Part of a small language model's weights: width 192.
MLP neurons of a small language model. Each row is named by its layer, matrix (up: input weights) and neuron, and shows model dimensions 0-127. Each number is 500 + 40 x the weight over its row's rms, rounded and kept within 0 to 999. Numbers have three digits each.
Before each neuron's rows is what it responds to, as a language model described it from the Wikipedia text at the highest values.

Responds to: Standalone space token. A lone space token split off before the next word, mostly before numbers such as years, counts or table values (1938, 2018, 300).
L5.up37:564518437524541550428534479412540447493533583447490420493493539507553494486493444510495503474546417449505444505497531531533538534445499483487518501566529490488519523532537540472494458498555570500500517515489477470504488508483512529484398487487506454583475474505502506528526479507471557501531487499530487420520481495570502550526430433489546624453482543562508540478516472502486466528484

Responds to: Article a and word-starts. Mostly the article a after prepositions or verbs (to a single, for a third season), plus a split off as a word-start (actress, aircraft) and of inside titles (Kingdom of Romania, Bachelor of Science).
L12.up39:509488495468469469474445550473500535421459417438430539433524553483493491479489524487486517463537507486521435518543483477574549451481532535503464486490472542575521498578448541525471492493488478454447453519507469552424551554510465430489508491524509404485542511484579448504447499493519531536528518499456552471484516475512497510554511607529510452593502507589540498476475477481506561564521

Responds to: Noun-completing suffix pieces. Final word pieces that complete a common abstract noun split into subwords, such as -ure in Architecture, -es in services, -ch in research, -ment in assessment.
L5.up243:513479417423479538493444507564466533502539531494472524484511481479438486458585510443468469587465541545452514578452477523503544466499531461468563474489497464614503521479532517458471521477469521404526491521499485496492449575586547539464484477516420496443541502583474471560607507489504488521467565469532491525488535489461501477442567560530522519516501521497523513508484501468537546480535

Responds to: Word-piece after initial M. Second word piece inside a word split after a short first piece, mostly after M/m, e.g. M-ot(to), m-y, m-ot(her), M-a(ximian).
L5.up381:559496546499556491495436543504473463522502589467535504509478505581547503512571528456523469497492524432534554467485527480522547544418490525494433473538456582451457512543500516500494584516536528461601522457478448493515547504497573462461519503516513460526534459469497451537494476461520476515550486490464517465518523437407445461488408502541472514511523450541468501524528509552479484500480

Responds to: Fragmented word pieces. Short subword fragments at the start or inside of an oddly split word, e.g. " p" in p|opulous, y in m|y|ringotomy, or in N|or|bert, ter in Mon|ter|ey.
L12.up348:417549486433547533514517471474499459490501464486508441593425526471539467509509448502585522457493473451495576460488467532482551526553540457508533509456498555554449427469592539542380550511471501505459613484502476545501452539569498508473532525534493491483491527467432458486513526419477547473499500457470531455468395506512547498452493466557500501552552539517527483491484489433535465471471

Responds to: Mid-word fragment continuations. Short word-piece tokens in the middle of a word split into fragments, chiefly the second m of Com-m-ittee, also st in e-st-ablished, st-atues.
L8.up574:458485517485467448547504481526529508506543498462530521428454509484477502462546429525485482545548535556492488515495479427495555518520462544532487439509535502495539539487433532522527542485532504515443477506484514538407488491534468488455473526486426478513535517475487487505431490511559506500523479557378488555498536512509494480565412450489519539542516526513541433444493458565489425514463

Responds to: Sentence and section boundaries. Sentence-final periods and opening == or === heading markers, plus some table pipes and colons, just before a new capitalized sentence or heading title (e.g. "=== Youth and career", ". They fought").
L12.up108:481500491503577506475513434474484494513526536481479476524518563446459525481503455518479430493453523499458482447518460490467540467523526483466546477497363519529552489457428471553528538448478502519420498545522526504461478523533459524530489434520537565523527465521470491491415467468555469528515493541520483499455521478525538414520530413543487534518552463465507443452463487466475590510527

Responds to: Word-initial "l" fragment. Mainly a lone "l" piece starting a split word, often after a hyphen or article (pre-loaded, -like, lost); also "ly", "n", "all" mid-word pieces.
L8.up424:418400511398531506553541532517540515505546461525503465563519491496548503475463479508500553434553475482502571501487490479484504512525470471553527469486490451586466444507423504506573455521451489503477508471488525469404537509467567485473455487454559533591492502473528546506416496520480524503608480506538510518414471508462500543496492564512515483576500469385526544504422487554494517472492

Responds to: Sentence-opening adverbial phrase end. Last token of a sentence-initial time or circumstance phrase before the main clause, e.g. "Later that year", "In 1968", "On July 29, 2013,".
L8.up749:441519509476527536439487500509488504496522545491451452525458518464439587430426482483549512517533476564493448438540424498515505463437489499548496497391556522472469461447481495502435489447526453476566472499485457493468451523476530451523502563462593532496484536565454457487513458492453485547508521563432509483506468524550500528441514560565415592522497514460520447469442531494474550495509

Responds to: Split-off word-initial letters. Single-letter word starts split from the rest of the word, mostly n/N, also A and s, as in n|ear, N|avy, A|s.
L5.up449:452572534494525531530502528469513514452556534511527506497397437456486532501494509550502469511524514485474476492518453495528595517431475509542473503477474472475487556511427600438518494537471578435468506499545454506432462493470516520489513477514536495507508500465468427511552434487422565524446471488504511507478629473478496512518541503592491481494585471438476485542543485501504509464428

Responds to: Completions after numbers and fragments. Three groups: sentence-ending periods right after a year, date or age (1533., 1884., aged 101.); "of" after quantities (acre of, much of); and mid-word pieces such as metathe-s, compos-er, t-asks.
L12.up739:448513489497540550558458427493561502544412506456515557532520478475493465438522388455533484621491467518510512490498482522455555511568433515485581528483520509505453527502445499429486474518490589441559528468539522470532475527487532494499526486515521506471478507491444501582494527560552559480573533499489485499586527460535449498462551436541501596522522442514563367502532491522464476530515

Responds to: Continuation connectors after words. Hyphens and opening parentheses right after a complete word or name, where a compound or aside follows, as in north-west, Kim Hye-soo, Canada (in.
L12.up110:485534487469488537490512524448411441477497445463405492527518509480542540462520423409484485499521454487518516560551522456474480525492534458468569446472510470509528464468483562570511515455509468545560458474493503504516520487500476499521524544557494475453507517501459503500466491535500543468529454414485567499450498435548567518507528517462460536479551514492487461545474445518393535542593

Responds to: Mid-word subword fragments. Short inner pieces of words split into several tokens, especially st after In, as in In-st-itute, Le-ag-ue, Mallor-c-a, Mount-ain.
L5.up550:458504548487436568479462562518517567476478547491519463477471527473430459542484473516474510475565486576476492503484462476455569571477531467505526534480482533561493456537575553518476487485527474489491446483443506523385520522481525520489553527452512534498456450516507469557507509490574439428482503555535434429550512435475464564483428563531453491487466500511503532522425468453486488512539

Responds to: Mid-word fragments after short onsets. Second subword pieces inside common words split oddly after a short first piece like h, k, b, such as h-ome, k-n-own, b-ic-entennial, hap-p-y.
L5.up389:524469481509390505489497489534413458428467438486509455539542482550486497497517549536454450588552481555519515583560488551572556535495534566535475468439503511461479525568507483486590524513594394478557493468494564563470565474491495482555457513539505475460406499450532525488488457435487556515443515458550538517540523489483459513484456452471532438489499487528585507560457435489510541536529

Responds to: Word-initial "al" fragments and periods. Mostly the opening piece al/Al of a longer word (along, already, alone, album, Alabama, Allied), plus sentence-ending periods in biographical or historical prose.
L8.up283:554542489507515436456506573472521490539526469526444494532518499523514458475471475540585510557513511496546553476442468522491455505536555403382529494514438533556412510543411516462432525506469475503493465542571481524516379520517453460559537459508489475521500528517514495546446541491523546490449486496508598488495473485495440512463504477488518493466491432538544507485475470530484571581466

Responds to: Of in proper names. The token " of" inside capitalized names and titles such as University of Vermont, Board of Education, Battle of Kilkis, plus some mid-word pieces of place names like Austria or Ontario.
L5.up743:556518478530442576491537494481485483501476502473469569409506472484463443552483490465473498457531522378457456473548442501525483526479517584500494452442469526503503478466444504507514519550497523484473498468513475555527561585571592491547563484521543547570404492468566506444555520537438506550443496504426564501458487470556514489515508568530478506566557526487442444511443539473565566543499

Responds to: Preposition "in". The token " in", mostly the preposition before places or years (born in Fiji, died in Stockholm, released in 2004), also word-initial in- as in interval, include.
L8.up172:497510564510524518470480474515560517427481514512509521555493526484473462433469435497553515539555530463494478521498497518510541561444459547553490570486488579517541546500491561485543509488492486519487475409510579501481427454585484577376515520469482581502521528458485556523493511603439524453482452486531522460478546488493437478543469486450532479415506528493400471562559479504507500460537

Responds to: Boundary of sentence-opening phrases. Last token of a sentence-initial adverbial or framing phrase, just before the main clause starts: "In 2008", "However", "In these cases", "said that".
L12.up500:548563478467463529428449445480542557475513470538548567478476508534498510504460520522528520496535457587437443416525512517521534521464425515499521470436539469459483473447582576521511553489451490527501506517517473460459503590490479496516534497482576528550439561544572513529515530436551501529462591521487566565462499470491565484468542566565480520487478504496491459510528508518439534506531

Responds to: Word-completing final pieces. The final subword piece that completes a word split into several tokens, as in establ-is-hed, lobst-er, Chilo-é, Raid-ers, 111 m.
L12.up444:517492513447466534581485506470463469473483589442543449555472507491544554509480468480505485481481488475503500571502436486488430574568489460600501536523550484527462499550490485453445529409453448498592586511481503496437518520468468492516439538511568493535506477478541533567524488519418500517517570487518489514506418526506461473479531494373455602488428495497572490496445484458444565450523

Responds to: Year-position spaces and mid-word pieces. Fires on the space right before a year after a date or period word (August 6, 1910; early 1905; late 1980s), and on mid-word fragments like e-x-cluding, impart-ial.
L8.up132:504434459519529487534516458467472467539488541540528393478529469508576509557560466466464501540569517483537472489533545462506551593497512448479572410462519433508485523538487449506469476530560495559493419497510472514429511457516544451455580460463524526510431490496509455483569448487496477547484470521476475504567513459455477523463492468500545507500417495529474532491542512544496499552557

Responds to: Sentence-opening tokens. First word or word piece of a new sentence or paragraph, and commas after an opening phrase, such as In, Foll(owing), The(y), Alth(ough).
L5.up101:468526529525478506506511434492605478438520508465465584498513530461424573426477435480545476456469502478494470396539484510534482485465564562510551481493496488480573457463427497552528518493459490487461509524448533558512533488476454445556472549521465515522623507483532500522517502433465510510485515546509474531438562485503468541536497534552543560531522575516465525492520442581430462525513

Responds to: Mid-word subword fragments. Short word-internal pieces after a split, often following w, f, v or l, as in wildlif-e, establ-is-hed, Revol-ut-ion, wif-e.
L5.up425:585540414503514437529500558476497523502499471481476489520459419490441507498474551578514517579487541491557489500466566504491473463469515500592565499505542455481541444516428532470488548417523510489467436447492487493485537530511517504442475457546470545538500477499454506465527487473537556504557590530508480508552534505468506514528499505504533453466530512538493501474537462464526468547479

Responds to: Single-letter word-piece starts. Single-letter pieces opening a split word: the j in object and subject, capital J in names (Jazz, Jennifer, Josiah), and a in accused or accident.
L8.up666:420400540538456473535572604505499531533542517463466471534496510431418428506465425482455415474471465503492469489561447561481546529512471471540524507451518458462564475524486555414484460583471547527573484515526432498475513503447468465488438478551441503509488512483533484524468448541452538490499444504522449476467610507471479503571502510553515433534432533447481506543530493521503498486488

Responds to: Slot before a value. Spaces and opening parentheses just before a coming value such as a year, date, number or foreign script, e.g. "Born: 13 May", "Suzuki (", "Built:".
L12.up332:505476425501540469530463437438517513543493431526507452498514427445475572518501507511512420512541447456557569509505481510487556522511511517553481479498468496517511472474521553550434509522557536507457459506425473522519541464542454567428530433510523507494473425462446584568540518532506452468522395546470480508477500425527484555472520498523434538477549556581427504557484528467547545458479

Responds to: He and mid-word pieces. The pronoun he/He, or the he of She and Health, often sentence-initial, plus mid-word fragments like yiel-d, lar-g-ely, gro-w-ing.
L8.up465:493435515396487504448528436490505500516504569502506445495510482494486488479505564501530489472482495512468540508517460466508464542468438533482517497466493454526518470478500514441503442439530589512402405517498502527445494539453537457479516520480487550465491520437531499486525514555575459604413500461527503533494538475521551428524393529551572525420535550450507456432500484511529507490501

Responds to: Article "a" after "as". Mostly the article " a" in role phrases such as "as a", "became a", "proved a"; weaker on word-initial "a"/"s" fragments like a|pology.
L12.up576:453479531552471501504488492512519406555512491482542564511509477519500479535505435454496459517558468442466525542517553533452487525486507459473516530453459302516492555465493528524480523534476513468497490496489493525524466527534507550499557577570442438550525509474497550488488500456453510499521531540541589534535578426421496497450495493505448481516434509509482527488494465460537571508455

Responds to: Plural noun endings. Word-final plural suffixes such as -s, -es, -ies on nouns (projects, coaches, languages), and occasionally an odd mid-word letter piece (unb-l-ack, f-l-ame).
L8.up654:503537483431473500477481527468555548477602508587515511447490455489560508560580492429492426440505500453475560464497516528492454569475467497482459515461432507500521478542456543472471515513491574491526485463414486572514419515510542427465494470468451494407502454435513493465484441462467479444505524467475459502504564509488553470493516468473531495526452505435511575523529496567499535502531

Responds to: Sentence-final periods. Periods closing a complete prose sentence before the next begins, as in "a small pistol." or "at Siemens."; also wiki-table pipes, "===" heading markers and occasional word endings.
L8.up50:457481437444435501554500506485562488503452477522487485506543557482500465496495448453455461493573507476488539542414528504516547471594558522470505514507471516412532528541409588492537567443425538493457492524510583515537529530541520479453497493538508544426472518484454509560427512522566551475533468529540510503491526511520494523515450435466559530507498491519493485449479532446515461500478

Responds to: Early word-continuation pieces. Second fragment of a word split after its first letter or two (S-qu-adron, At-t-empts, S-ep-tember), plus " a" following by/with/on.
L8.up499:459473487483499503488564541486490559576515487437475468554532539506452469484478446544466502492496429462464451475477465531551480518479458488470500463485508548437545505486477525497529545493469496544448492494465503455492524549460521420465545544559521433443506448425524559589473562583523478496562439467542509540515540438507503555553535490490592506566483481518491512526487498536436481458499

Responds to: Hyphen after short word-starts. Hyphens, periods or second word pieces right after a short opening fragment of a name or compound, e.g. C-C, al-Maliki, St. Francis.
L5.up710:500524494524515483416481437499447435507529526486574422477395555558401470526539521548531548455480520499453486521523478477489539510489504500503568396470526510478465512514556498472483562530515517472524500502446528573576480471508562468463466407526490504531411460422505515516452516490487610473508524517546462547501454440524533555495517452553490444520510539467530527531472463481449460521500

Responds to: Mid-word name fragments. Continuation pieces inside split words, mostly place names and names, such as es in Tenn-es-see and uc in Kent-uc-ky; also a after on/into.
L5.up534:539498573460506469444451497459496567452586534500426484488495440465526454405553484517560489522461492526511533484502541523506531580486506497503495501553538478522497503526489561508521429540541523521546361509434487510455489452522527520456526464509492520547467569488542541486444540563431507530491472454471536512451493510496520511477534492544506430503527513490397510533490507518480519584494

Responds to: Section and clause boundaries. Paragraph breaks after infobox lists, section-heading == markers and sentence-final periods, plus clause-opening "while"/"who" after a comma.
L5.up148:488452499490525477484484469522524492500493462520550484496549508491628534518485458484504481517493553502519479467498399531479492512468474511508480390525506516520454466508557586434494529518477494470585509483481461565518521479502499445549405419495484552572521517576519503558490564429433582519484507405495490503507479535531586525526546462489492477520478531540507513474510519431468474456482

Responds to: End of subject before verb. Final word-pieces, adverbs and pronouns closing a sentence's subject just before its verb, e.g. treat-y was, eventual-ly agreed, he also hit.
L12.up438:433533552475513555511502525499503577594512470422487463545428453477511545455500576474520444572536516505499540489456477579495532444499485573499543536518468513475483478521485464497506441485555594488475487439547535460508523561498479514551492544520466427507468490553550465542530519541497489546460507422467505493570593533488497472495507541462553470472560482487486495570485486417455540479470

Responds to: Mid-word fragment pieces. Word-internal subword pieces that begin or continue a longer word the tokenizer split apart, such as sym|b|ol, S|up|reme, P|ortugal, in|st|itute, P|art|y.
L12.up539:476507473532448514538423449480510468458465524410535515519450545523472518503506485486472486418507523541442510488467508417479550481470511524478456430539526505551476484484496495513440476491479500478520534551466520484513494505520471471432535507457484501528516540553510491446561449534485472507448468533510532561443525511477469489558481497499479566532505428437569510538493466492509643434475

Responds to: Sentence-ending periods. Full stops ending a mid-paragraph sentence in narrative or factual prose, before another sentence begins (The, In, He); also the word-piece "il" in "until" and "oll" in "following".
L5.up703:477558384504458449538569509419512453581547475538519478507436486477524510460500489495495480552501448554430502464510465544601473496545530430460516499499508488451541559525506457536500531524525491488416521518526487513430566497464586438536448508454550564474561505471523549542507511473439542525500457540517514517551497492497486501510493549477475530426498491479533546463481531462460507493547

Responds to: Mid-word fragments, CJK names. Word-internal pieces, strongest on CJK character bytes in parenthesized native-script names (鈴木重, 스치, 諸希), also mid-word English fragments like manuf-act-ure, recog-n-ized.
L12.up14:456541477526464465469438558529502465505516487571529479508513562492534439498488500452477484580470484568467450548493570512543525474484455531493456517462506485447482566472503482448521517471480518472492495554522517521508507433535562488454457503435415491478520541402600484571524505469533479470463504428501555513529471520507506526514500507510547510591529482515509525560443568494548530453505

Responds to: Letter N word-start. A lone N or n token that opens a longer word, mostly capitalized names and words such as Nicolas, Network, Nothing, negotiations.
L8.up546:488456495526503468479530560512424469446559476585436452516525588437441468455478488548490462504555479505506526551571454553559509493434545553520480434496620461562500495524442568513448497510493513444488491534514472467504505489511514535493482429470498497460438506458514496531466495561507528530473494493547521466500492452495425427496584447480476496478550437439498501530419542498527469441490

Responds to: Noun-phrase opening a/p. Word-initial " a" or " p" opening a noun phrase after a preposition, adjective or comma, e.g. article a, p(eople), p(oliticians), a(uthor).
L8.up44:459453559482448524563557519471509390552507535420435498518487524453475546453537394536535520665518453515519461571482468479533547483438518509476487504457465539501497488515440486485472531524483580518500563555519477528502550515532412502545493494482542437435500496460452489532487524488425501488584511475419477501457530436526478515440537533515507509529505543501552571493512547551552494516552

Responds to: Word-initial split fragments. Single-letter word-start pieces, often lowercase n or capital C/D/P/H/F, split off where the rest of the word follows separately, as in n|ormal, P|osition, H|owever.
L12.up383:505551498523505489495534526496583505542522547531555438508512478574488526505483458518507504570569498466516555485502545481547552524504389491488511417581480557510418444548520502510484534500516589506492490458465511436498544542591526488453519515404529486503502565452400487563474523504551473529455512526486466413479498517504473487549465492458491458495560416456485448514534486524503543488439